config = dict(
    hidden_act='gelu',
    norm='layernorm',
    positions='rope',
    attn_scale=0.0884,
    init_std_up=0.0203,
)
MLP neurons of a small language model. Each row is named by its layer, matrix (down: output weights) and neuron, and shows model dimensions 16-111. Each number is 128 + 32 x the weight over its row's rms, rounded and kept within 0 to 255. Numbers have three digits each.
A block is one neuron, or neurons of one layer that tend to fire together. After each block is what it responds to, as a language model described it from the Wikipedia text at the highest values.

L6.down110:070052117134122124145087154126124145121114173120073102169109129115105181191083191135115146148102117123172131161203149105130082171135076115158136109084045099151078119128110145151132126149130105109095157118119145138152089129128216150134118093116175162164083100084116104151088103147183079123
Description: Main verb after subject. The main verb of a clause, or its first piece or ending, right after its subject noun, pronoun, who or to, e.g. perceive, flow, tour-ed.

L2.down102:100138124151084116127086163126064092145172118095133149120108108136056165087155117131100131133150122128153145157131105127136079121123120176110147154097156145093187129116171165148174178158130107140109111092163157213122157142110132111141140131119062126128171142117193114166104126123116134163
L2.down198:163159061138114116101138154086102139086121099092056134150179118165130145116122062077177105109116102115157108061168084109145102149133056069106068148204124137135152141132149135113111095129122159088129148146173077180076133163094195133167145053160126179133187192175147118078130133175087092078
L2.down440:127102096127141152161150065108168127114123145200109128188112139116090143062086199181107163159110109167140078115098152124111145123129208082145099145174141140130140155080104124185133112126106107097140111196114159128148138159135125172184181157093138155099071159194094182136129073145120163102
L2.down617:140150149253158100085159123120143135188108136108105134104142105128184105107121137143098134165129124118141112094085142136097140154215108115092156078091192100141169146151102094167147120138123089128125128119158109121081135149170086091105129093127165132168167163176154137116118057154102097161
L2.down649:097156154144174164103070088126131151096167162184090134128115125153158154127112117181065152114155111112124138083081085126123148120125140120071127063106144122135124135085142171108093114168133112083055150122115123142147141142218084134141160155183119119145145112147169153143197169126122157145
L2.down840:117149139090140170108153090038125136075116070125074124121168112172110102108090110127155153111116101116156151056158158125185078132122114093091092156205151162142145131160143115086138118164127115099136108183138081130127078153082185113124130062114133146117117165179117139115088114148149150089
L2.down1005:107092165154165137143119084146119179128119080140106163170127083159129106061138148085139117115104134105112127139096101092124147187127131132101139112117126166172164126145103133156108175148042123124166137053095087106121133068131083151113103139130110138133089157121054145127205168125158114131
L2.down1049:134091145154131140112155135108119126164118078128094165135143127124072115175081211160085143141088125131150132123086163149101127174133105060091127119212110162135116131092105099132129164137087166119100117131118164113110145118089151100117119119108150076108123201172107122144136146167137110118
L2.down1058:109119179120077124142152179131173165078144141133190136132061171110156149067147151083113089111097114151102113112164099139155122117073143146119177159051136129135148106118141194106139094102113126084153119137105122141126138124137108128133156139206131157169121122119149159143205188060142150158
L2.down1368:173116118090127137169148187127131147042150099121127094114146111140137159102071127109122109173113137144109144139153134161129090196134212153072157137108116126169157135123133173154129144139140100066110117087110107155140126121130120106109143094105101113184149089137129069073139139092150086157
L2.down1487:162120173161083146095109143113172109114156085170103093125152170103157100101160133161115105123121083119114154151119175134126095192128082104122143096101119139144086090132166121198129151101176103151115127159183077110125129100169177094148139120153116172072142183177092156095099101157108130110
L2.down1918:133098164146184161144099140098143078129081035114115153075125127136128157151097160098104131196113128078094147142078099173148109111125076173109063118112129096134113084111065126104155190113140130069103166158108122081097093178106129106167115099120145151127142236205134069147112091115128099097
L2.down1983:091146108161110067104137079118119178141169163084122187128116098153118115131110096092190111098076140135164137138152194111139150111068092113121197109123054156141147154119157096127144098127082101149124145104138094107058143112141143145161125101083134133165168108095197165154163152178077096100
L2.down2012:072094117110136134091113098128127112080064101172157085120117150110138163140085183195129154101083170079078151102072135086131109172146110142141179079085096167131137142132087105139126151201123171116127133114118139156152087101103132115104137123109157166207112138124163156122109131139121129110
L2.down2023:087095137252119164093168113081137181104105069095137145069118116125153153132138120085124081116101130056180121159098100093133168147144107140145143175114138126170141103133101101109157072120154122133078142114192134053142089182166098078151099106124117122098184196091183099130118124128144105086
L2.down2028:164153156126069137115092120093151132135162071114171182118102119114126140105164146055102145152090080149187134150086178114098142102155121103131125128162112159142115155120132088146117099116122077101205120153114177095096126099184099161170130134086160106118118098073123061151118131078099082142
Description: Proper-name final pieces. Last word-piece that completes a multi-token proper name, such as a surname or place, often in tables or lists, e.g. McEl-roy, Bustam-ante, Tab-or.

L8.down51:100147117106094105151125126108128177149120138050130138146179135184102153109158081152146108139130113094136147085102168134081097147184091144147122136116074081150123123087184172135150101149163124095096159141114144146151099139117116105170190143113089083116144139128182127127196087126158103162
L8.down740:082120171116125167143109195124140164176134115088155102074135084150100137163202108078143132130150149069142154167116099138123178115172110144059145140124132120146078187091153144128127108103108149129137119090090099144146120153138114095112052084152136164087114131092125150092098091145212145103
L8.down992:111139092146139101102108168077128139130130127096151124108134102168098095089116140131157119138111198118180107120086164128118158087103147105135129132145137111147141111099068145132150101067128111105142084066134095174104111147113101202175124138159108117159107195199179126062136132139191111150
L8.down1420:113084104094085118132119118153147179160139155079110127158107107154152164133177118117181070185131113127131223148162149142060108116158168126144177112157106124149106149081122164094162105074135135089122144110058118105157120128101044145132066130170147148151105129110176123095130125087163165087
Description: Surname word pieces. Later word pieces of an uncommon surname after a first name, often followed by a comma, a pipe or "of", e.g. DeM-aggio, Krum-han-sl, Isser-man.

L8.down659:185091150142119123184094156123167182137107077126102130109111109120114150160069070172162143115070104161133149158139135138101110099141134123100106130106151135154139076104100124204111116188091101171137066087143131116160066070123157160120128108046147145138093140176131121137129153128148133143
L8.down715:118066103084110105139153108197146153069170128159118118136121051099094135155140135100128153136116072102095147169113151152139177065185126067117104140102089117148171117200114149156106180192116120124102104170173074147167093109159144165085137106080061096091091172135120129172092116139116162117
L8.down883:140036168144129160102142141125137146095098105113074168158130159110110150119120148074125049129135178127092116118126100125147139144126133191125183132080131087118154120170145103114165151088112147152129090174123127189124148161110139117090126147088154102114117067175146133095096159091173167170
L8.down1898:126060165145149160110139130115151130098121105104108166132125125117086097144143104107117085099126136122051147114178170122169112141148110081108148118121151136131172117164084159110140194105090136100131143155184079115116170145097148115093096091136158108106121136084127056108118111145149166135
Description: Foreign title word pieces. Word pieces in the middle of quoted or italic titles and names, often non-English phrases, such as de in Por el amor de amar, Reise, Wählergemeinschaft.

L2.down68:099130122170090168111134161131175165190129111178143155163169198111097129160140144085133103126119107119130125168133141141135146096102103126204154120174173134128113139090186130159157098143133149128104205100094131193103146157101145138162093133169127148116115106144138051124138132162114125126
L2.down248:125131097143140136128090182173097138059065131143111100162106123111083171130162166156186140095083111138087157126181164102117056117098061140188144122126061126094120111151160110101114086130125158170138154107085186167180080146084162122153158099135163115124113152160097048097144113136086133124
L2.down397:099143092193170158163132093101168135159145162087170109133122098162143120147130089183123119124220184121096135144107126103093119166162177154095090161118147104172142131155129184137104132109110184101128126146133115161129141123093164105117159048133131127130131201114078156132160115140093118118
L2.down442:159125125161169122099137146152110166097091140179117125052134177147172118082167122126152048096092131165103110137093088179142129116135114104081116186105098097134156114155096138164118168150140100107143132117109147160148195163169110141061132165125135187107131177081153149132150101078163127143
L2.down466:097144093152088076136173122190134118162161106144111169176061115107205138157096054171150152052137056102121100149115099079130156074164107141106050138109096123121089077077096155126124086089168130091065124144136119113106126136097142043173182133144143087156125219044119134142144184100146164122
L2.down468:092121177123131127084108060131149200132142104084096160150067139157103116092173107249122147172090125139127113016108088044120167124174195144161147115080107146170116184107131151162199168113143128130129113129192136119097135147144134129154148164087105083115131124085153158139125127130099090128
L2.down793:102118124145193113151085065194112152101153108135103123074161138125165150139107110123107122127202208088104090096127122128214146113100116181132131157168134128191100139142149130114152104144098180076165140131124131175121207141080076092140125141130144140135103194102174136159124188195126125149
L2.down1071:155104093147096119137171068145137118126132131117099136076083130165132160098150142170139099173106214071121123146150122174128136154109151154172170085173129158136129128174054132129154152169173137108110082117099146124157154180102151139106109086087137195113195147111140094159143138079153112106
L2.down1155:163112138075118142090117135188125155132133141156132168116113175136162116142166114141155105105163172137170130135136113147164133133136139126147119107143113055146173132115201145203167105113128142172170051118153150115126199226130065132146123108168186145108099111109147159136108130140056113089
L2.down1169:149173150125154156110119121193139149077141117145124112092135182110182141092182115186157122112117210183137113174182111149131139090106123102137098110078115135132148122135125181157161193075118114133137153126147120165152128145132128115122139129143174106169076120159179165103153130111142111104
L2.down1274:169129206099133130121150146153133174119145144179141121132173135140119132153179144100087189129158210158132147117123096151144151141151095126116096123120132085089129120126165165143159142109136109142124078134133120146141162184069163111089094054137148190141119165131176111136159135135147157082
L2.down1374:116153116177115105147142114156142182132116198141154139133130143087112099155109093135137081145161174080132137181118160060113148176101137130127148142155140126125106118117168127168144148127125051109133090104109118065183145156162109067112174166134107146079106080113102133152147151111148110112
L2.down1427:107122146093171155111152109094148126150146148152169109075109117134129095149179144091116077086136095147186115128121142108077152130167159119113067100093131165117141141118167130120167082123133074098145096054194175121179124123124151143186137080097167185119154061242136155099157129147075099069
L2.down1709:118184092086102122118175127100079213079127136172143156138108141100125106129115133125139092147140135128163080139142132122138174172132128187141107144149111095130129088127083190089129148143086171139100084235173195144085138157145148132126075096160144193083101223109165103149078120151152121112
L2.down2019:164211146084172150103067091143148114130104168140118187125075143103177085156145109136069093159143087107171115126148130153199165100176124146149126114142124079112182147094105138134117124134141107143131056141147105076097162219147126133138107105061073123137078118113151094092189095058091173193
L2.down2027:089104143177160149164142134085102148104172122137131129124181111112131126147166124153078109129216150090177102158105051163127154138085181109084141053131019123150144145141131235116115083156113099112071144128130162140107095124087110146109118119143069146088092194100125162108121167111113127142
Description: Change-of-state verbs. Verbs and nouns of change in amount or state, often the inflection ending, such as increase, reduced, changing, halted, extends, shut down.

L6.down1654:107121076159148169108196162090075145133169157147084108116137124139125113107123123101117115158147131137125067108108131110083181144113092144059147124167101096161125213155145221139145143124178111137159131055085185055152095182183127088150108206121084075087122134091106097111190117104184112117
Description: Proper-name final pieces. Final word-piece that completes a multi-token proper noun such as a name, place, or organization, e.g. Narragans-ett, New-mont, Kirkpat-rick.

L8.down142:142127160120103117156129095149081116114108124164139076079081152100170140121080123147100109164106092161163138077112110110156135094118123141146098101116101172126094102121109127118107132105133078092098105167138122119145073152125148096122169109084126164065125113125068152050176132129177116140
L8.down373:091086154076088116178127140176093155125118088072144108112125111165122135077071134160162083121093071188177096087111138094103120126168117092119076093128167108148102147130099128108151098117149137054116070126068089159155075109113118143081176142123146138138173194057077105105139147159148127151
L8.down1873:108106088123157177144126148151165169119117105131155156110127125162132167165128202095126125166124080133165134191062148080163116130181165152144109163158138117150129132209138106140118143192094096075098105131103114144148090145190132116146132174125114123140132107115181120146144125174091177126
L8.down1964:060063079119110116118143164082127108145115157132130153108147138082139101130100052147128101070169127085180112114145116134068140168106132156179185128085100105139148156160188126183099110095085097170125107122161091144108091173124091142116132167049062160071170116151122120165135124159128028138
Description: Foreign proper-name endings. Final word-pieces of multi-token proper names, mostly Arabic, Persian, Turkic and Central Asian (Rabi'ah, Ghazni, Shamasdin), plus second words of names (Seoul Dynasty, Pliny the Elder).

L6.down1210:122137101063170119098106133186107111124079153142152176122086074141076145099192066142131147130118094118134176153126123096102080110136144105158129142147132096117063142101107094152067149107131168156164148127187109135020130062066072152149046154136123239163168126124141118080125127141132148085
Description: Mid-word continuation fragments. Word pieces inside or starting a split word, often after a prefix, hyphen, quote or parenthesis, e.g. in-op-portune, in-ex-orable, chau-ffeuring.

L6.down1659:150105101177161174100116096115079068154113152153092103119115117119183140102163153120123065111139119075090158118143144112107113133180098111143185146138132120141134103096086087085201127125182110131124133145118195145108134136154142126128146114205116146131099097189139052089092101145100091032
Description: Passive participles and verbs. Main verbs just after an auxiliary, to, or not, mostly past participles or their -ed endings (played, sold, preserved, recreated), plus some "of" in titles.

L2.down28:138154161076109145175202151154127153127120166153095132116160126117138159092141067145070123149100160165113058089085196168102088105097114163153165130154170094087119157149177133087146131139119200166114108126165131128081161153127157074100133168112104149127173109129094090080106103113107128140
L2.down62:091139190103110157159118075143162103143133113133214145097102102113140082115118146100097104094158152130158121122125133105141138152109108200119116129097138146114106098110148099048182138136104121128065155182133097106126120129157085102082108096162115186151169091081137125118109094141090179108
L2.down243:148079130105209142119136135089163165164130125149082159144114149153130143125127139161097106147104154128130158131148137103077143163142141115163181131078133180124065195228136054119177138151092082120132158075129117164137172123172180111141120137123132126115110165122148117122111085138097110140
L2.down489:167100116124150187117123147179128124092121116125151078096112122084129148133039119166184146113107105149120159129146103075143121147132167170156102100088124115151209145154172115109177149172138101102102132131090051109167156092138158125154119115177117125166127088083097120082122131172182127152
L2.down615:164054142167190087117141142154150160148136097141129132112111133128175100080089162118139144145161112157110162093150110151112095130116149119129146136077088043081049130097135124060130152131053150144097087100069129114111117166107119081111126127066138157152119098165156125177103067194147112136
L2.down812:122147171137164111144076162197136113104125153153142140122106145114139129103123086157142106124128144112122144141148103128060144145092085172135144176096118115158139097141131043080132198115077157121123167101102119138081230177106123080104138153150114100142114093114125164063121074086148096095
L2.down870:101131115189103152164116145144109098120085069096144114087098146109096070123133136120148164127102093152149093107140127131155145116157134114140015068098051102157097175103160159093130142103126111156118120133097041091080160166149130136089105106093100097154129211092150187120111129122126085129
L2.down911:138080138088131080113081187113111139125131074125115132119141146091074168124062137185121154151200131091138084151141153139112170245160188082097065117141130097107122072112122118095172144119109068088167154147134156132151214122117109142072127138081106129152166124183128154164106127112171121082
L2.down1251:136136182122096094136101130125112151139123106128130144173142120137092125138112104074156175120117122127127111096093119187168074074081123085148101093148117120114116085095182133089144130053132117126145132161132075154130123142166124166148120081080097123163087125178173171163100167183085148125
L2.down1301:139122140180177150141098152095109100129146170107133112151147135131185148120097102111119155207125129191121117103156070138103093138073137147150125130152156129139161152173090114143172081138100075117125127108141131166111122156072135117112133104158162129110182120138147087143110096213101108204
L2.down1350:062098096137152086126162117195099113072191150133118126138168050123158151042101096154105183163079146113114135076121064131080134133136083162164117119166138174081153135119150126114079151184105132144137135197115111135071162129078156090168122056113137141111126067130119151147130129120103144171
L2.down1401:162130095093113099064116098129138109129122100148150145136178185148082062136177177158123103135127109111116136151109104091143150115151150090112150089159173136148097148151140137093117119144130093134122150112097192178067113154126169090189101139181184171109097125050112129130164111187086118128
L2.down1452:125132143093124166120121199089091114150192114135086157110131091079178204071171132132131091152104156108159130157105085173104168135108162115117111133136074201134139089150114096119145134143133136103115135090076161176095134100150120112129117091163149188118142107145154104148129063162135144120
L2.down1517:132158106119147110134105123107161196155151164133103110160160152114115115149153137118122117184115112117172106156130171136143122145170152096173121139147153132125086185091146089138157130120164095079109110128127116161118090169128144098136121092127170136124126117131140120206120142116153113103
L2.down1571:039103190131119155090099119155103095134113135132120170142155109105138172129122148182095181200161167137148126194145131102148090145135137083112133151128100139151070103150159149136128138159111107134158149052131072186155104141094178142124110104125161121125140122167111157172068128172143120146
L2.down1695:101126201120092115129132157156105181107079141135154154129100112096148084184123124136141142152148121099096094089148184101153126127119088146117114127131094063164123103117163098111135103126131162114103176143123088112131136106114140139108111143132131105119131095100120117166163081187161097131
Description: Mid-word vowel fragments. Short vowel-led word pieces in the middle of split words, often foreign names or German compounds, e.g. Kho|it, Me|ach|um, Verme|er, A|on.

L6.down1484:160154153215109070134113140091132143101132146155094112123188154060051120119124155127155125126132183158118120192158085089103109150101122149187150159156129085168145095126168090155127144136154103160122130080137165097135088131210148122123131185155116149113096141145130126085208089119190141112
Description: Final pieces of proper names. Mid- or word-final subword pieces completing rare proper names, mostly people's surnames in lists and credits, e.g. R-ambo, Ko-ski, Abdul-Jabba-r.

L2.down129:122098132115093172103112146139146141175121200100152116145141140130072124109155131205164125146129099079081108091120143088178076140149189135120095110134131150090163195097094159126169064132115182140080117134128079182153094140098171174146066112138134137102182148142090162123155158146124160090
L2.down250:137078100130111097139118160159172182123108095159155139133149125112119105191111126086130085152078120117192151135101070065127119104130109111130145155122114133091083132131093148156113052134129112195167179144123130162099099088116179092185186089124177156119163136140103108144112150169113088100
L2.down278:111133138129101142111180097183127133130169158077099149164135151133154131156086122102106140147131092070098091192119159042183130099198156122147043114113100173127147129113173055121134133147076137096149190134089091096129089202136149129114137124120175085057088184135084157121137155124141119128
L2.down456:136108175136129151148136134153106096157117137084152075140148105181096182124125165132144122157153099124125104165088131116184116151095172093190182129118119184155118153136179128110039169107147138098167152046103116195172126137084135142144132110121137116067147150132137183088106155101099117056
L2.down511:118127123087090066117091144115135104120066087147115084166190140137141106123104146120115170127129067157115118117100135129125111131202115141120100129148086167106100136134136091136081108135159123119146122141182149156148091156090156105062148105120106127095125114083118116187082162123129138130
L2.down564:169040159164180172183134109175149106125152090094090129182115124131157126118149158095127059155134079104125148103131122102143084115165109127099155111082098147145145092111140128182117132099114128090104123135096120161178114133165083082143154118215126169166162129116123165132139143141117128168
L2.down730:087124123089107090134106151209107088170189157133160154132096157114082134133125158175123138117124175128131185097105134104092151182142133148176124120122112134096100166080101125068083173057112139111145136122053081148080130107158079121090132159135191144159174179114120111179143113108175118111
L2.down944:111121081137141067083145160152147167148123147134139132133152106062153107129125091067148093154127105100139107155142095095137101173183147099112119073186100138115147162121131097145144099203113146104094099137179059148115166121090117132142106152144148152104130119121190140189121100093080143124
L2.down968:148166159113108171075164096146092168133159112135145128198127137111084184117130105138201107110146133138122144116126120152094091162152149145104112153163133194127150094120099073121142112186093140126188085109150109128160131195082117176140123171148122147116088116112148170098115072125165141092
L2.down1013:161148132093112111167191118119133141151099146105128151145077171125089130166100176073117123109123093123107132152094100077139137113057170154123063175136161121103116205150158126157123111088117113123165171120132114131170138113100127124126145182160147123099166178091116171158167102101153154133
L2.down1197:134157154055111068168108113180145145144139088111134155134142191095136185079179097128150146087192163130103143177100143076130102186119151135149099121141193132140082087146157104166068072130133161152092136171151088139131104094099154128096143136129116130088147078116156142153146132130120103078
L2.down1342:178115073060124168121162218145132147171159138177102126130121153150080218109134052149170152155127136121163147135099134126148135156095132069075178132163109114119124118189169094077146092166149142128132109102204126180175149150131130115107086131142125092143130184144118080131041116135090123135
L2.down1378:191090096116158137140124147141148117143111144155109051127130104094085129089163176161119135163131100103193131078198093151184110126143100113105094149100097135192154171114172140087143115107110115124137083152173129155150121115117113128136173064165132149160166122150149193105148119120102173070
L2.down1469:134118139099133114181158064098112157148107021136132165119128158124154061156158152149124070155221100130108103135092143094102179121104105101157111167155140101114134102065097139104107108117143122125117167123104145105193130085104108119129065096105167153106200119140122111139102124107134118101
L2.down1876:161166151113179095101137115084106119095071077034193138183103163144115175132148079085115094178122163156151110153120102164104097155104136165121086187187118116109184172167074128132145172122100123131115149120118137128169142134112099134118113101102146099122173123131137166119120130129126119155
L2.down1948:184054129107117184150145136132126140128094128129056122196132147082123183143086152103169134183118156117100113114124118122171106135155175157133125161134145157079134062141048151120106117088125171100180186178098154123171115190063084119159092163140100207157129131138151134087113093177096149121
Description: Final piece of split names. Last subword piece of a multi-token proper name or word, such as -er in Masser, Metro-Goldwyn-Mayer, Holdener, or -ly in Tillymoss.

L2.down37:140100184101092156138182131102134152139131097082108165089133094198080095087137040099138134159106125096093140205140135115109116134154161102119054114102128101097123124113129173116152130152152092109175160134107104105186164080093135099168121156049123103152097107187162108150134139123135121079
L2.down41:104085142136105135125177102111140146134055157078145173128104189159112116135154140116169161111128089137096119165068104148166085086144149090132131119131124106148111138111200091152106090168086156070142085127136152084170165135156128124148143107136112080146122128176051157161171101147117142184
L2.down82:096103141164122139122104161125100184135167058154057132138164107142146110113155079086106127156135146125116086117071171095136087098140172153179143159127076157089205152116135162085122095142160158141101100115148152111142157105110122089118071105109133125150107079157164111120108145114080127102
L2.down215:109122162143169115165129114151116096119103138143107113156134181180104179157112116106153120143097134146151062145037084103109169133176152039137104130066162202183109188152115097110147147162179155091095113167115108124175162159114150070147152185160138157154166133092108167127099102124103146142
L2.down258:125078056157156082119138151203150169204125088137165139099185135116113147154154131107150192056169047099093144163142127116115095129127125153117078092167159138167155132122110128135125126115151069115092107115122207177109131175108112098117133139094154114166106108117162103096122155133051108099
L2.down394:106191110065137144142110139166075116178133149090175147142160090159130112120146066109092149145131090125119135154163157145132164111124098171218186127110150126145097136116154097133096136116165108133130129145154134115150139137110103142089087168090120123173104049137143107117115129153125121163
L2.down407:119108055118107107150096160180087132109111107088183142112158123149112147081147161111132084134077099139148112180108117122158156115146172136133129138121077081093109116127055129146115147131113160117143144136090120142109154105147155144112095086081122125116154145206128106116178147113121133170
L2.down925:083037112139144164092134136162136088117164172188075081166080120173187149163083129101114149122185095131106150090162144151133154154154113107129152077080083103129095113100107111114140131141113148143106120143196166129153179154106074155163129115133170101159169150112101064120118128133031080095
L2.down972:169113072074135155102148119145121146147172134104114075126139053121124138138113051089178168101111155123163114079156168139186127072125152181101103091136094121106140154172112104105141131125145143136114177122107157144142155126147127157155155145103106110176130128094131152147077083115131142122
L2.down1232:161120120157109135190177116162122151212178136075114136168083174187169186086082111136097120167147124131094161169107166078129105160112135106123126089125138134205145158133101132165151147157112117158134069116122175120142132131082122058207078208095158122136150013075098095125114084096096128134
L2.down1500:133147043108148092093161144172135143100105182066144167085162133207149144082144101084142145148151121125107104133145115165179186188071152087138147123107117135093119131131106122113143127140162182059089121171170147138122144081095120109096165125096157103092118084111148122169129123049128174109
L2.down1638:116116109206130141127125119125127165146204102129073106113101159174128158154134154095113155085147132123119122084151072107111114127142151195155143110084175119189142113108124088154091187139087122130088115164102157120112067125171184133189131079149150073157147105138153123051168132145078147127
L2.down1656:097088123207181173102127107093106168159135182169106088145126157162172171158134138092098129132099136177120145161151152156150125125155121139104095129113054141144101097183106150165139041132145131108117156169145133147157127120140143145143149156121115091119164161098103096184087189123086112177
L2.down1777:092169156102183079141150098087102135177178167120099159118062095113135148083120113123110116110195121084077084162055132141154105127114068118142116146122099166186154135109104135190055098141110104132147151086155133133128162167075095101156199164150166123116080144137120109145109144157092177126
L2.down1786:123144137140127180102154159151123186193180176113120118151151131114186175141129081123144150124141148143112093110182101159127141201108151142094107072101118121173086124081113098149118117114146164125106100130135230161069103198110108143186119149131165132111108182127078130164110113158071129127
L2.down1787:154148102156084122114091136207167130096089112047138138121151109166197132160152146112182155125120093071119135143103064178175160172142141130185064108091126130132145178105093134145136139145194176160147188143107108179097136121164098122107106171127096098081131200163183150136099103104148090154
Description: Split inflectional suffixes. Inflection pieces split off a word stem, chiefly third-person verb -s (knows, arranges, organizes), also plural -s (sympathizers), -ing and -ed.

L8.down76:085070097164113126168099101114130130132116116137090099177128143066137142213121194165155141138109136118160157101177137097073106181147067117156105122115111086143086158177120166138131117177100177143108147134120142138170115138120144105149111122141166109142090120074132111149130063116114093124
L8.down871:141059058155138063183125103140116169146089095165097137178130137116134159177073224160179077083109140095197137085125137062130081168099105140130130115068090151104111130134114140149145161190098093127089173114147177131154128180110074134148112044195102091150096086099081120086135105121143111139
L8.down1053:103110174083166111163111141085100131120151149115133119103137075094085136146114101191097091108119154121128101133143135134156097093137118065065158102151123152104142098140164187133156072117084145180123103142069114122120071141106183105148111144155146106113130099095229145109115121116124081112
L8.down2027:095075066169139139156124058145088153159126196147129114188108150174101182193082151150166063088138128104078094136126112081098074117155098088165119133094133092137114156125132153080072088165149096159129135117190131117161161150093116134230128137163146115191186132084146138152130136122119155123
Description: Main verbs before objects. Transitive main verbs (or their -s/-ing ending) right after a subject, "to", or "who/which", before the object, e.g. draw, replace, conveys.

L2.down254:143122149082144143114094092094083079180115167147113117142079101094023122141175146141205148107147109160154129211140153186137165148080119185130110098104084162122120109135108104153149135196113126141109160136116099153127113088159101059156117141093085150111054127132147111175188125052141168172
L2.down426:223133058161094167116153154091189056135112149149136129123048155100078149152174137113104131124129133154109145096162143117130125157172128113090113093107156144170136153104141088153096111109127125141143143086168139098115116121129124185149112108154149110174182075162164117094092099125059151133
L2.down616:171142190216137107140151083115167137138089150178072137112133151085113151108091159185120144131110112140119161071104062090098104079115123076085186101107181168119147152114117145141175171101121131057144062163104089125112128143066112130175081165149138120094117086103102157109102205160168084153
L2.down808:145157108198134186147065150136161125161151110068112118121106176138073046156081158178167113081098173115139143136167127077072093114135066084126131073105225139177136172136115172108191151131167112137118176125105086108123100139057122116179175208138126168133146147084146116103039118136058138168
L2.down874:159143061143096131134142177142125158163117134141139141163125137064079123143176074133138135083126174105162156154125179106160144156145087077147164167126148120086083171092162131150119112114102198184036090109173107063105133139135089156155119150095123092166142169120113183079129173163138151154
L2.down992:120154069171129173102108140130129165096111146092158117130109158111166135120134138130152072109080122123130137063145114138178139132161160163159105179094103142166091145084188191085137136107109134122208149123138113067108099094127123110146171106184182204116158140094127083163136204140069072158
L2.down1073:157151119149191168147123126174142145097110144169144068088124149098096115144104135163154060124111158089128112116182126122113092152132091139177117148147135128133120108116122100126112135202120161189103142136095177179098143121070141129126106075126138192172159158123129154089079133114142076130
L2.down1327:161125135074189103098143136185160179062107157119090115148071170125061154138169188137089091134180155157151138085117138130142099179181155138186134124166184128135107138111196156168096049162150139094144185155055155126111106112143086105131178105120139166186157100139153182124150104129078137093
L2.down1351:122151101199119101123149152127121116045122155161144161108133144097167124116117096066126051118158127076086159178200094097159116125093136084125163131098145124135126122158143091083109099106155074113131107188152148099115170141086127192174104141136088101116153150095131164153125093090122073152
L2.down1417:115157152145141102144133096135088141178157188120093069119071169169130107118129111121136109112124122092095075143137144134101137119131125044102106128115110113126178148131108162181207088136163118144175128109105059016124132104173163111159120156128161172080131113111159150113142116112122116115
L2.down1489:187168096129094090095190117127154166150110184160145092154116145084110133042063133124148122146086142123122130092165146159099051128114140116136140105090137126116154126096187153132058124167084104135141140083105173061117146094156124179164113118133048085092156091154173090133184184108110134133
L2.down1647:149151128142177192118164080102166158155111079148163138131115095067120115125097104127161134119159146118118140118140240114128121117125202094131147141074170091111125074104130125155166145141120163060108120114113141116158096145184154146128117129132095136087137136149155110119062102160126100075
L2.down1727:127132101115122085156153161111172145151132121173145160095123108165100096076236147103173117157105140123087147126118147166156107143081154128135078108112124190105142135124095126146152108161145146133119143142126150104086142105101135107150188150123107124111136142149133142131130103090102132152
L2.down1889:109100099213114103135101162101168119135158144170132100105096055152108099144186113132133141114124116142073109105121122091180110067096072113119105138103041128156136177125129126125183146161070120089105145137152096105105138097100121105112091099054148147120111109118142119107183175171105160121
L2.down1928:121126142193102127178150131134090158151148088160111135091095106162093131102112120123088079127094121139174149125119147130187149186105137144093056147136113163056134149135148107152130107173123099131139085144134163146136137116169117137101189104083190125079140176157079159139108112088073140128
L2.down1991:152149130112090180127086094217089181112129142173072102131134117139119075182149143178154133171137159138113143140158111120138084105077056102148117127088109109156159104156178114098138065183091143143147110111106199115169136129124086125178107129127129142148148066091142108120160145085088125125
Description: Opening word after parenthesis. First word inside an opening parenthesis or quote, mainly born or age in biography leads like (born 1997), (age 48); also markdown table separator rows.

L8.down97:189108108160134109139142153124147132130101180142098078168139111107124146089123140087127128081111142113137083168113152120165142121141057169128135148141096141124081126110132157123234073141142109082144126188133132146116151084120110162130159168164061141128114104085093146147109177130223182139
L8.down361:114081107181152116123156176115134149128086106195133135125136164104169196115124148153127058134141131122159101148131163113105126160143146135093160081140122157101135092094148096141154103106075129149111109165131143161132154145102107200120077191115136147160172094135040071181124086093145150145
L8.down1632:149148191144100148136155125120130111089070133136112062141130068152087143161157122136126153110069155139123123165098151177096144173131108102075125143083087084120171074086095140159154146109122129090082068059049082084109096154127143113093096092105099084114174144140157128114128115173147086100
L8.down1927:132098150142126086133195166122177105124142211105133191137127206118125108125152152184134127137070100118128069137100157152136143084150115163144147125154167130119133126121091153145067164133073094089118165108116171137141134083113115153089084087166110153123142076144181133146144138110150128107
Description: Biographical/event prepositions. Prepositions after an event or role word in biographical and historical prose, mostly "on" before a date, also "in", "of", "born": took office on, member of, Best Actor in.